Weights of a small GPT-style language model, trained from scratch on English Wikipedia.
Size: 10 layers, 6 heads of 96 (3 for keys and values), MLP 1536 SwiGLU, 50.2M parameters.
Architecture: learned and rotary positions, no biases in attention or MLP, untied embeddings.
Training: 752M tokens, 5739 steps.
MLP neurons of a small language model. Each row is named by its layer, matrix (gate and up: input weights) and neuron, and shows model dimensions 144-335. Each number is 500 + 40 x the weight over its row's rms, rounded and kept within 0 to 999. Numbers have three digits each. A neuron's up and down rows have the sign that makes its largest values positive.
After each neuron's rows, "fires after" lists the tokens most often just before its 100 highest values on Wikipedia text that the model never trained on.

L6.gate361:476458521497504489484496512470537470497495485434483526582502443445478477506504434470554498524453494491494527532480534431553568511455544550534554427433562558568543466539550564581533501561558446498491574451416404511474503470521534515493511530505479443518546503601478459485545495485523520465478488535462511508463536535524553493477456461421524481494443528505498454557507473486499445470537621422437429575577512584493536516473436505487512526468446492507491593534445521531522476492464516538503467453560470555518463522507445531524559512474484450494542471476477460539507497494481493477
L6.up361:484499475547497440554486506558544418575547546494534493606544504400526544539458497488420534552455539550450425544464504499463517466497477528481425507482499480492416536576559507507478513531547479509573480483526454481520510526522574517513520538518418578527522561532475505474516550489512496543475519483430475496469528485473512513520485474562531545515513497489505484527451469540490524383524551506547465508494527525510470474515495544506552579456479464498543564494489515536550523462452568534486473505473440476516487570478463518448498551547470475490536479517538495511495521417477439407
fires after: "\n", "200", "201", "202", "199"

L5.gate1185:481425516511564513432528544516465519527496544504504498478472515476443536430437526447542438475544492543500478546538562483536433540569528513459539430542486473489504473482466531399550506469491528509465497489487489505535582525508485539542418433517553515432459526593518538492539529508455492411496538552549470459498477511480542487577504480490522448500492525501527548579498547488427472464521506547497526543556499541519467497493503494460525507538458460533603479519442555477538460542522518531465554473554491553567507508517482422505488469512484509519490434545526500535530510420574503468
L5.up1185:513502550517466461414512515538568442489483509543502493482496528494475489498514517507516512441532515502472476539534448471555458467556475570468515509549474466496518571519488470418508512535551593529574438532513533491520507516468501444616477472524526483435429525562494510420513531387513572440516560432577430515553467541499553491463458503563492493520605460492461503571467503542443484426512495541559458525553459511492426547484528492459513603468473487468549467423454485515439512553461515568529483513524430443470494461508478413512459502489532532446482501514568430470529546398555518470
fires after: "| ", "- ", ": ", "JPN "

L7.gate137:504528443587502574483459549457563535484498522411453443493478505434492397493480430482552492543488500521532559490558521417564516430502454495566499466455514567484533436445505513482520524504492556510409541544518532527471425430478491437498454528486453539551450457495422546501510487457555523530545477522442498466459515552425521522503517508468496473461453573577493449543489449495556586527464427434433449510531529509453429470536497480543507480444437473482438475511514519467488474524455517508488500508459494601480531483546431533450556462461470489441482337469478512528551502529542570477
L7.up137:515544465524470523478489452473484499515536505513493483549480504440524523503494508500472500557489483499516509504439497547542420518470487463498429525512558491447526416453498400500436516458557433485511453472502567484470491479536513552446521532534459518519524537423508492420498511500495499536537482481533434538467512453516598540495477452462537526534493520497533579460496513547514505523574551417511462516509546511395444460481488527504531495515542449490490556563490432403396509508477557438537452468523472409457595523482443570487473483448518467550557478439434530499562502524543484544
fires after: " ", "% "

L6.gate846:537490495470555576530513511514513444522449499483527549495488514545532458420502523479569536512547500433548478461509571500522508512534415450490495550497534438524526526550477459473490464566468483562530476531434504457456531445485520580447468552560506487470492547518478496480535493571418578478530467460490433535502511451487520458466544502564505511514523500498580463489501512448487496477446485525605513495537474466530458557490465427472527488572452458473503546474541462527532444444452458512504520478516514491518499483501468461463461459484498480481407477461427488491543541534585485475
L6.up846:571515515543513502517492463501470447496548467448498461512604466490547512414508523495512450511478455438504461450536501532503468540444505486529534517480471544491573474516504536517442452514554573503514544483437534488571537539409497473448506503526462496490554492452495512541443484561565512462528523487472470530531558546520547536529496497503534538507533455488482479537543532563509453542492444516530473374437466429483547606582458510528526493471414486492453566514550494452446599433431399388566555505490469558481493514479535510548527485540496475460521523446481562437523440486568479550
fires after: "the ", "early ", "late ", "and "

L5.gate685:550451530575526497495458495498471546533500488506520464511526557492451461528486549471503462542456476516580531478480477531554519560430488486486435518441544444522487450510531520453473558505428487479507529494472496510465483517521500398392525519504497436483574514521572530548486479491472498510511446513471461479588598540452497498490506507475438519421486447519526480497529484470508489556453549488492510522562498496452509551496463513533524557427538440510446500599561571567544522462515523518378578488449526504513515414578561480519487501497519568477468521531464482452543521508472505460
L5.up685:562566497403518478572549490572441462525493501491517493557472468512469480483534442496504490513467527480465470610517525461457393510519480478546562437495501503436502478522413479480486512487535517484536498461513522485506504460523519449543458499572442527498553522488488538528467508568465534485461468559518451520568457542510544544472533553539508506466430504506503562495517502430523473584479469531489447520477508415490546522512436485494504516443467511508560553495493498454555477599450500512552515509472484511466518495511480508472505477528518549462491502418499525507484473516498429534
fires after: "in ", "the ", "late ", "197"

L5.gate1535:481517483519486485510458495567489470530526434438476522506506490516532479480527531508460539522509487485451511480458521531479455502533466497518487555526551512482547534494479462531464558486587491514527554587409535512532502530474473496587483407463509483457498481488545548524424474483555527499545461463560536485498459575543573485528595474487496464514505532522470538549468440526522521496492493485555518490471524534517485413476489536551427508492501453470529519507499486547534500445510548443519450492479491545485468453546491456506500561473494527520497543533457512526450528362538579399
L5.up1535:454478457490513497573535500551491493546424437558507411527464523498463519461492559460471437431498533464573453483517497456440483473458446514544457514492505476468487498417426533477526441489569500552543524529557556505397592529462442501493434445488479514481484524486512490469526439472528527486502459522575446468508498516464508498481536447525469445452508461528502540518488394487463487418469480528511535438427481520487605499525478519481490493449480436524525527465499513536478529507447452467453489397511443434593550499493426502501426487451539523419546533435409463522557474409453452458
fires after: " ", "\n", ". ", "e ", "\n\n"

L6.gate1287:417502475441493474481468449591524527539541532484521523475528528434511435494568493433462551452520573493412494426489547456517544512528539570434547406457481561497523548465479547453473541548530464491496443495494554544505495511448543542496485490455448507440543426430506552482515515397479538485457530506443487479561453480537492484580495490476518506532516519515441528448557505479460534551439518474496518432537526518491449549534468471544511435463456486457473477444463530507509472460552473526472505533568504470473427486480471487491456465510500515586521511458518552506467445454616526477
L6.up1287:536502493445470455481459588468540470518508510491508541467485467480455485487450563557512447471462484545519431582576473474489449532545464415464440447516511427498582437492513502549446453441568482438559511446544539455483498559460499504501468482438467505529495500461516451459529452443469521588479530494572589424547449540474490488423555471589523536460476517461532533531416446457497454583488492525495551455528514534483470530488549444513549535525567463515505457460467506545535453501565515527461478529471547481479524462569451472476535481491530443514495437515504559423466471480425476470
fires after: "|", "Cal", "|---|---|", "|---|---|---|"

L5.gate483:508589509507550398481466501457528506458441512479542533504506476482506497533532521403524517505537512419472465502470487515473515473476499432534526476460463531476525512520504581525549409584487479462471547504482449510477522526493478500532455536456491530470511493468555516508500496517472429533487466473523538524538595457555519487459473524605525462476480560540514563521511500572525515512451439437536450485523564495497528555479489485435467523489467501500430512530516468479485454531472454565442477438556510562593477512536529492505498477480466526510482500444538457445507519513472404547
L5.up483:488498523475552464461495478374500472483463559517508549469500475528488422499501529508518532535497528534520569474554479439559499479519525512433456479508510489540544493492486535529493466494485490441592455488562502579430560462445608507510435485586452413438515574549573512445466512415544524525498435544506468514566510470521480543455446552567511582497466451493507491524494483513517440544458583504485548491540526517466469627535461438476435463516556521560471479463474532451438475442478456542440534502513492581524469472451506402462492502511555508514464460468597502509514465541467446485
fires after: "201", "200", "202", "197", "199", "192"

L7.gate402:498497484523536543527496489500531434534500463535457408522543447477503491470532574467522495526515567560484449503481458501486480552453468449476581516408545522596533518502484500578497549493555506459535458537515500495519491526524490502486555552515519490482470549535499508508513478423524554515491501508555462563483574447478509508531461543482535527535547510464462516492521457596542474465492492472543477492497468482531571502475522497438455537490507497524512556520481479527507504508512553478491460492499458495521492447530472473500470457460565521485513472506481495532498455460516542465
L7.up402:489486408538537515514477481482477531523501471471525477546477427532476588488449542570482523492490436433519459449487579509522446544476514501497508488562467576545528534514480485523468420591542544522544440524503477499518558541486544557479523497537501533559551563497571484498535494492512490601559505530535491479536549523454515517511543523570484516597450437460457537502517450513470420440516490594525533552483455427530482552543490553499529568551575535584501488478477504600486477527454527479495519449493578532483479449480528499418515483508516514437462512585482499541493494496521484479
fires after: "201", "(", "200", "United ", "199", "Constitu"

L5.gate830:527538568481484475536498470478573487487518512490494542513456511392519419515465481444490471549486506427477468510489578456481534520465500601442497551522490515511474505575530432591456523512511480484532429496493500490457530565522465459462534458468543535508507485496445448525511496483486482538526494502435530548482477491551455461443492512511459487536492520478505476529438507401491460514554499497431536419460487507485498519512476548520482483521505432572480586476449443602473520535581504445407517549457542484543494506594537551485531439559476475536489424484521434538470463481535522547
L5.up830:481577521459514497500475478554559509407536565559482491542473500485568378489532499467514491520473463472472531525483531482472538503520526477481454500468509518554566569469479454501506490504487533492565473499459493520453502510458486482464526434517490519451437534511483435522502527512496500466490431464516561561564535439480484474491483485534473495543482504525448534575508499445535518469434481469506427494445533507504473486507517483485496457506506520531466565445483502526487504501510505432486433533478506500548472450587427489555522490568533484477398464486462505468507467502528479483
fires after: "| ", "\n"

L6.gate474:503572502531512505493486472490517582511487470535429461500505537509519524475526513530422490489542480448506469532543505502525469495559531526489453488446484550454515472541463522472493504447501391471454500597509450487409497522484465558510523558522511503498505500511576531450528469485538469491504521489522489556549545568547446615502582481505503506550585466517453492545523441456460463487466475490488483477503467540495472530431448522504532503478473429506524492561509515551433492454521497498494560492472479497505440561502558541508596495452513503491502565464473577512511450547484434471
L6.up474:480429476535572488499442456512468512467487485523554519547519476519568536491541483481487567399488522495536505467574506614514473518413521494523533518439627416580523469461439558423481535463480521453525504537506526507520434511468407534512519465544430472495486495568465515514495514474499497523535546557523556490475479485509480449545477430497565534525453474538575478514509462537478520496517472514507561436543511439480490514478585484513474488612481502498467515468482473485448431516432538504490535468499463471496509511458545465536493593560550537541507439520547531487459483459485539491
fires after: "the ", "The ", "in ", "and "

L5.gate1372:470554541431494542500504534487503573521500576483530470516571512488462509535501364420478520490493488428449503524463445419461429476409500595479543477524475513545483590531538505553538527569421422557514482449536475453487495487506483486534529515420511493387518443536499524459520452493567469481530550477444540473484495473477463500482461589486484541455542456481442537483514494494525462488445460519486456516579428480433500471494485492541491510534492456499532447502469472466519455489525573484567488481520503497511485527512517452488512483476486506511613493503548431491590513484457541490
L5.up1372:423517472530446479483520524561506485527519466538466414536508519519527527551443493520482451482513514440457468431493500442522510536489516473545598574490440529408431496498511548514471495497545525507443449462560486529546518413520507502425459543500454533464607501558404448450501494488495472443463540412553547509498502490441495463488496546485470429534481405498540495495454472539504517383431545477542555469499472549477482540418548484452543497526509565564535466479530543509550457440565541524464498468463496472546492632482508480526438570531476503549526458478520452562479494510491524462
fires after: ".", "(", "\n", " ", "- ", ": "

L5.gate962:447498478451496440444499501484448511529503529485513557511530486500496594459529551526515494475484500492494511466507586467523496527424563500511489460515477483552567498523514386520572518509501520433485467495528458449497482556508475566504453490484493551477507551580514514474511549495475576532564585468499520486425523518535456506447460535461525500549517572566470533453476471520539522491489507484457510513473574571509414488459515509448470511512435555451523523441510531510536498469525480510445559480533497494523428493545521569484464547495522566480547483478451447522507582533507434494
L5.up962:485491478490414590474524470546460459519514485459447479482488485527483515533570497493549611401479442501495531514558495490508490510490554548516522491538516499490537494498507449531506527470536490454476539442474496476525455527515512534581425501565531532467440563532461506422515472494494533525554534548530458479500524494434516524496488483484506514511535477568566488483431497473525540526456431538497475505535510575534495548355520494488500539542518509531551443488540467489543533509519487580491576478438496563473489475559558501532497455483500486448475434506487521550495553433467458418
fires after: ", ", "\n\n", ". ", "\n"

L6.gate1026:484501512482488439470488515510454531519450529519474478426495487472518462495423471434509468520530487473465543547515518484487515521512525519514468500465534536513482518532511473547488480506524530557558520557430483456476474477564567577449531510501435511451479504547501536522448539536523473542481514537478539460465560485530467460492441453511427502530487454501511440494477524510542492493522464470500405509501523533540493551442491464512491480506511549533413641550455424559455490544451545545526501502526504590448439487535472472458517491495536531583552417526507581612534479500415439493
L6.up1026:428514427486484506492495536523492480516496541475459454524510495484470454478481500453445565480495541476436500463568535490573587435505525471524445483513480495523513552495511504518532457565512425488530489492428609449599536514502505467473454613465500515478512401515496543481477500519541527480512509564562501506497566551453516460581521504436464519476451448496529520524499483504497538497463486524472502490499502548468522582522516476488537465507511474552484590560452487501511510494572476487476518512557459505487435513454477482481448504515536519510502547475543529492511445527452576556
fires after: "| ", ".", " "

L5.gate827:566494460553498515531482473419486465481520499466422528507488516487420469482498457482543488507462490444533497501532469505530520502474490448534516515468472539508460468481467470472520509462505477445474482536480469458456530412484415457492481499439462492461505483507514450531478460437450489470519588532489484485532541374514558552564487522436506491512471524444563523522451446481644467497538512460491551486471530612471509483489494479468542535552540465478459528465528481522465508502445518507482484501514509563534457475506506537439529499466538513445528472443507478467563454450524504452
L5.up827:444494493454462475567540499430517545509524532506469535442504526519573503461477519564498481527382509514431464501531427559502525577501484528569497545525507576492499472513483479473494518484480572564500508444450516549424514518480525499493525465456490503536477537537467560462498462547520467475494491490454469475537517469468470485453561523469528405543464507567509511581497538481473494391500464558559512499509482479461527506501524465550467508451526520532533450490494540517473502476426514542570471540445474535518519536462516498546536491544563473524541553484436504534469532528468486542
fires after: "| ", "a ", "; "

L5.gate1078:513526476506475535506469508504485499450480494468486446520528458419479455549548483440516534489578543495440535458538514505558465487511487512522473479508596514471496517432543525489478537387484530457571530467435474472538478504544505487549516492556529498392441472483589382530538520495502496574417477470463504512505465502522478582504545546494499504482545487533455458459453472479502439497465508433498459556546500440519566455500470487471557457508516525461470469495564539528502472519506517525511469533495518521535520461495434502486470481489492493473456482459469448517498444472521510513
L5.up1078:543531497606481537472432553579458482496493527453520462438457524566540462416465554517475476542519520519401444481424488483483486482463497471481565541522524437454560504493434508492423516499488507507521540475542523503420564514479467596466450574523551487486538527561456452522537553502522520544489565416482460481557600508514457469538535490475501510525477478478472455491438467536480481458455577461476473484500471497537502539492504506497478470469541520449552441471461534495547505506487519504411492539538529480421508479515410500453500534507455523550485434518585559444441565499539445488
fires after: "| ", " ", "0 ", "200", "Final "

L6.gate761:541472531459509471541490490488567489477500491438483601517572514479458468441520516458437458569504512522536456474427518480451577480484535454528471506505479510512435499503458513479464441559560414534537446523496424537474496548447530548522495495498450539559525520500506456496465513494531479500491458521494510480481526545466461440438447424543520512549495512521468440470553507442474435438456465494533506466510507542528479467491481544507533517514476529445574477544475530470429545543503499550494425535482488487478460454524467496482554521537431457576505467522423572538472477508481556480
L6.up761:461510495509554514537569437533585557533487496488534508433564501503509530459519444514492530582512441500571590527459466546432476483506468566544551522493558533457481491506503457482558534458563396533517544427437486530471525505498540540509412527531549473411512506542515470493466501504469476502491555537504466542422562479574471461513419555528445562460510475460473459520527476514428466528518438422430535479533542546537543486514524534473507478542470521529507504555413473438481455534465497523494404514499573530519494489565443517531522537556434489466455523516473507482503434472448491536
fires after: "| ", "\n", "- ", "to ", "f"

L5.gate1229:479474516527402477548478428502487506439512506463431522546428535420529483507508473584541437485543536540507482506503526531527474529389511483495480520505423548602506502511430525535532489532462455518494493458481552482521439438463526570489477521429489547549378440472569477593464538508552564462507533552475533525557477531502526528450491463489502516484511543481428505493462444504545514464518488490497529425431499453459503495581533499456496556541527502501489524460509548527482531500478441541549442553497558599510510535485460472494429508558523474560513540560570467539448475450472442553
L5.up1229:547510435498504492486572443513477480517541526510447546542517531444504473539532477634470455529482502515499553544453570528498531503482475476547448514468487465517474544503507483471436520473509605511510482492459574506507449548456504527558510573472492498554448516469481476540527491510522499529553530581488556510512461560511582486466421512475481523449543524513484490525509388511464479471481449495443499501494454443467511510562521456515504528508523507557498587505479515480544518499484504532500454412533571512531479456449520446524525518482515409540463509571520497496491498504503500551
fires after: "| ", "In ", "- ", "No"

L5.gate1103:472472522453460462482465483548577496513498474503551561500543465470508510444590491511463465513540537451547468491453477509450510481502465607519443542612528441507528524519431531473504491515513428497451512501566525506491461526519533497509474494456555453478447533545571447546532540522572492471519488524499474553448539435472463481441473540505477490482551476456496492494464484548535503428477474532478499520462448549599525568451523451512511548436459517465510572518535453464466537475478501470484581480483528502446452554458461517533453483493543440475475574535480531456465535573426492480
L5.up1103:470545506545487553482498455475473465489492506446523494534547496541468508484538449454539440503582492518506538477488534502459500503515476424445560501471440536524467421544524480464601510468523522473492492541527503442429519523465546542447429520502512473532426426523490525559466446505501583482509539524530571508534532544458499476527527480517489413561487440548455441522544510512542526499511512467521467467563569465438450497483508515563444448519434529526537506512446516465425472547539520485550530556491478549484472443515551547475473465478564504451521475523404497496509484538553471506
fires after: "| ", "|", "was ", ". "

L7.gate503:469473515463563503545582507605496521497522589498584530532515553430553519491497474537523475485528475563554478474540525501535491436468533522447581505462495478420474503530506526449438580522457541500511542542523585451443470574515472491557453419563527490414472564513482507413466441445484495516482554414465436533595517436532499511575496485514549513507523497512447527506499562494495470545464487491523482560547426461399440450489479447528544542542485538545542502514437455464517534506535517524492541493471521504460502485448461492474435543561513531457540481495471481490505490490550423492
L7.up503:448489486524568480479505483564466475520536507512607543441477504457491535428530507563495449478486431506549479517463443498497459564517425553466535535497469470553563536448506540459523479501523529453501512529494549498503507511482456504575452470492442487524417548505494548478556486493543448532456501482487471557530486472511379482465565581500472494478528542514488530465538448495430510582487565476488533592547539502511532600561421395521480485464492450523540465525493512436556558547474445514524471430506470553437507512538486489511490544455445444459579448510459485504539486491451489517
fires after: "| ", "- ", ". ", ", "

L6.gate313:478510484620596504530425516570377574475493473537594497477521470501509441447529476438390574463569489576489556465504489508581455517524366485575483555435513520523531514538542501513454527468539503548492480495465424486587524493510487438470499477530516459539549486464485513445514529535588515523481568451487472511433543538512420561412504490510505524456564502487416528527424503468476495512554576597388478560505511490569489441544457512465438462461491457490513442472547495549558445513482458534493530506456497520445489458543510561567559490492557481467491439495486476459532448505503528526
L6.up313:503492614574468478506459523451473577457481519508530429503448512463499429479582462556481520473570445535571516505507475499577508531558493467448431447406478474488454532528507527468417552441572506556482530534554512519474480547488443478494514472557465510497563540618454459473511449456448490543553563464553501475548520578474462502541583502482511550389559512355422512465443484492493512556403495479526444486498485531524504449491559475426460457474532487551497436479523532504422483500417466498498548436492518476461472515506468517429518472454512497525487473530509458498507490493519537485
fires after: "the ", "late ", ", ", "The "

L6.gate1460:448499578480501508568456477550470502468515495496512519496482501474509489484416484464449559486449452482517561488546523534438579488462554521477460548466498542577514475531470494475466489471570622405444463412581543508470491469515473510483480473437420523526429555436526473550458474555588503536518468498503465504551486472485560504519517470504489486535443524493500513463518482534458516536504519536506448433596426527520519478521546473524557509380492440491488481505547486493504514427500427490516450548437516509487519516488484514525557536503458536467499448486504515502479536464454486556
L6.up1460:466496533541522578462525500532430536482446436475505458500511517534480489486462518532464596530514467512544547433528499423542407494507446475512455445433605478519533503515474579452445547553442442493532515461518564494481550519557538479507559463553500460528478555496504501548457503509551464505551491450455590507549435538416482417443513460487494526513492495473428522485506520533460526524499479537484534487487525517501446548527452360544543493514559476468459554481475578494478543544499529487485497526469522524564580491539547437555537451529548495485466519484476516459494515501522468480
fires after: "–", "the ", "of ", "-", "During ", "202"

L7.gate74:430474481561474432498491502555572531501540483501494508527472562464481500506505537514497504481467475526489530424433552458476443550510557569498476531470540507503541501515483508444586555514518512498485539501485551525456506524521484565523462575457485453553513565524491489503474495482508528459474489468508506520579497512536575504544501498505503437516520500526514511470488585452520530487499464507449397522480511480454386528519575474565457495467510478481537457564502498418545505515478396407532503532547420427485503424501533533500537511533527522527496513488561492506475453524496512509
L7.up74:510419490539482480496584520512565540476474471555531458613424448521510497585450456530531530478421483525515503437440526441484468458473486475487466513413532510469497516520503498476542436473480492468457426545508530546509497483516493446524495509530464509447457527514451540498529460512570512518536529515538519418512534549566541447467474520489520501558475459514460531483471532549469458503480508453449479497450500456424512488445429513540470513427532527488509571485539488559476445490505527529568539467490509519542497476419448495467484542460489532460587454532501521568596536437484412538
fires after: "| ", "the ", "his "

L5.gate515:459478499406478438456509467560484467566532494403518357489584417532503497509513476506530497460544500441509505456466506505423535462522545549489449490523491500496520496491551424434497397483544488443471586482476525508530509437554507520435533394522535478551537474618502480491474525633452527450493481520457529484517493443445530552567532510428496526552484545462502545505451520445570537482507553535487519491499503472494417548501531543555539472528426396533486521492486470433504536545547484523480502455470488454480496440450486588525507480503513513503484460437502500496553479480467542498
L5.up515:563401544561449538525480432540534540527533420516516485465501487398492556487476506506471456471546480462498490533448481425568502521439568468493514536467435543420532497551545555551503528498469462459462483473475551593556489533544486481469470468486552519448571502497486477521485475493510503572499488478556466507424505506512547458470482512485485558513566510525483513517513460532489494486494468400480455589481564535557460513462437511563526518478468509512493529471552473457426507429554509484518478534488541459558446456508508491536520550479476545395479511594569560478494524504510461510
fires after: "–", "| ", "-"

L5.gate802:429535495546446511511545436484429450544505503539486547560546453545479557522493457539483472546487495568431481484403486477492505557472518478486513495548498446497499459500528471521496431463490553507465498526562425515430500598533488404516451467563486514449491550468405518512522558472534490527488466520507435498544488454566524531449493475490495500535510535502522539557517492478475548477491539528582482422499582574500461508416571439524506519563500499546398493503538551495567531524499520544465569428463432438453472437494474498534475508513541538551481516505525479495443460518506511550
L5.up802:479489484489447476481491536393482516439492471519518433441481469544456533503526486516458522537558519487575416437539548500451563518541526449516499534489486469468580555466543510453462523506481564528564511524506427473479550450546561570489403518510547466506537467490568410439456436485517513446495510498518508553507485486461415531554467444452529508514519482444475511491469456459483470460508501426549490557495492532461492518555447572594504454503583447515490465526462456497447450423473528478481541471531608527591513488507495432500486545517492431524517458537524496500428531528519482464
fires after: "J", "gr", "cl", "and ", "Gr", "Cl"

L7.gate910:550503430457551527562531489494463463433442542529470537502474497476533428520479457482500534396533505581467549518512533504470445414540493518453448508477629528496507513552509520544438492432546509506508416526456557531519486451474523481505472447418553433497448412509476480486489458483529509475558521515431542527535428502498563495464467490561504516594510472561488558456440561506429515491524487524515562472500499551477467435415530435497522471477402380548488496544471511455482571533458433460477553562498469577442477475490465528478499482480565454492481467493539501539529475442483468452
L7.up910:556517524491553524505490564553470486521486498499480497489549507457557419503527491500607481509462535533462576526510528442502480514567513514499511524489474522470472466516521474549470413425532504485406521467502459444547506529468538445472451542479540592471446439451397447532540487498509513500529516444496487516504428536544451517478543554524465486632476463475546534484516527575474500412465480481559611486461472502522476503491553528485470392567506467501467599469446549504463502418504484466523538495444557547490530442507492480511518495513542490452499520525474514493440428470486482528
fires after: "| ", "\n", ". ", "\""

L5.gate453:443440523477465471575554602503546452514532465456481555520477492559462536536473520481491522502504493552491475429441498522531532461420467534546501510559472476482487542562490540524502488511486474474467561535475482560436416497528562524537513527499565526449534508485516470499465506443521537412503513448511488591474483507490503493558401500504466534462528447530524523520476550510546563434519536545441476487505475497511475566483587559541509548456478458452532391502473433473465572465459560527542468524542504484541489502501450444526477511493465536481532452537511476512534483540482523475
L5.up453:497464489474521554530497502521504487533448458515497514492466468475449439537472585427482515476485523536566462544439424514502572508525554518522568460583483472525542466488423569513503549459505547560533471521514501477486457567535459482547513537457500519449518485403481511476503478524506497467535459445507479508504560531532497431484455540396483523468441520429520413479487521565505572550472500483473515482522431501503556476411406469544473495506499550481480468413456500491485497453439493481534420483581482484445538476554576495496515511515503485522406439421535515468490516509461560413
fires after: "| ", "h", "'"

L6.gate969:527473525506490551474481476580562506520553444569554517483475472472502558513524509533428537562532489500459507452518549486551492540510487545461443491560509458487491505525452428466516448528507495510472488538520494483534479429502531553515473542485488461503546490482562521501465531535495541478507496524536532494466504487585517378467488502532488532419535518490528510462478533571468520544571463459537490400553467567479495496429577500509489447501498504577515550499502448537525522428540521462538502506531503506547485475535491429500513532415522534521538498490580511453500539525547420520
L6.up969:490505557517499533518429476521518484507519455515490471487520477488495480505538564528526462476489461517473522478493503448578466519489500455458482536431553511510554468523491517398570461570501475482533469440471514535514534540490510526563542519500482463488495542498576496509486490571510536506571482490572552544537487513450483490542516505511527447491518555459519541493473531515526473599510462422572570415500487436502515517460505552499487527555465509501409510483480533526461485520471461476473523526528475494478497575465486393531488474495550517521517569509546393505415426472583489492
fires after: ".", "under ", "of ", "were ", "age ", "% "

L6.gate137:462489477549528476490473541520503537545520533464551504432464515525545544494501456515554568502513490572528436568562507512538449553553518441519470489450505512550533511507581526498528527458504440497532491495561424518474500468526501505575456571521421495483496536525493483478563466498530447481492472493536447600467580569491482459559469535516479523492530529453518511540415534458487560515531533461465543466459560511505410521515564428491520485466489480468513470599471456500506476435552500529452480492485482453537480548512544466488527539412457388496504536528534491468568463591484550452
L6.up137:524580558583500511581433484420525470507519507482545407491464435477558574487493486503533489512491461559506441491584568523441458542493493553473502468496524518461481510520513461474448504509457479489500495536497540484410536458564463510527471548505546463497545495419471539495492427524505441434442497530523470587501560567547528481497500516403507500461495445480448447499487466491530482530530526491496540493510452494496525416455496461495444522394509486450549520463587525551493477485477455509438454474444511477498514468545444531524451495461441511467462446543531476561508442515484447472
fires after: "200", "194", "195", "201", "202"

L6.gate817:430457600496522523501444488459493584460479502506574524575502420423473498536498541528553509515479505471480500470518556542504543511461532389528461513482536509540493515539536549485469565520535590472465484496508510510496548515419495530608508512472532492478435487514485538536446530493464488510510552489513479499442459528488508521616531523515510473513500514504432557553555508488552473476501491483485510510545502551415441478582490602568541484477556459434466485513508484446434482556431557477537521485553548503598470412484434509532505567519435455513514451487510471500477510541492492477
L6.up817:585479501471537573487451519466546498550550432594510521506562489552457550495480563463436437515469554515505506465581541546476476562518560545456544539476510540530494598528438471521532555483496483436484493478585512493530513525521476535555464550520510521461516536467563549516490528542579598511478390426513492552463418534565477525488470447502505533518521476471515541442534538553479427565427482427511524487483568466480548499482487532468484459477514549459553507488513588528437469499474474449570498523462480425528455544479565492517547506521515494460483521533492481494490474534507470562
fires after: "| ", "until "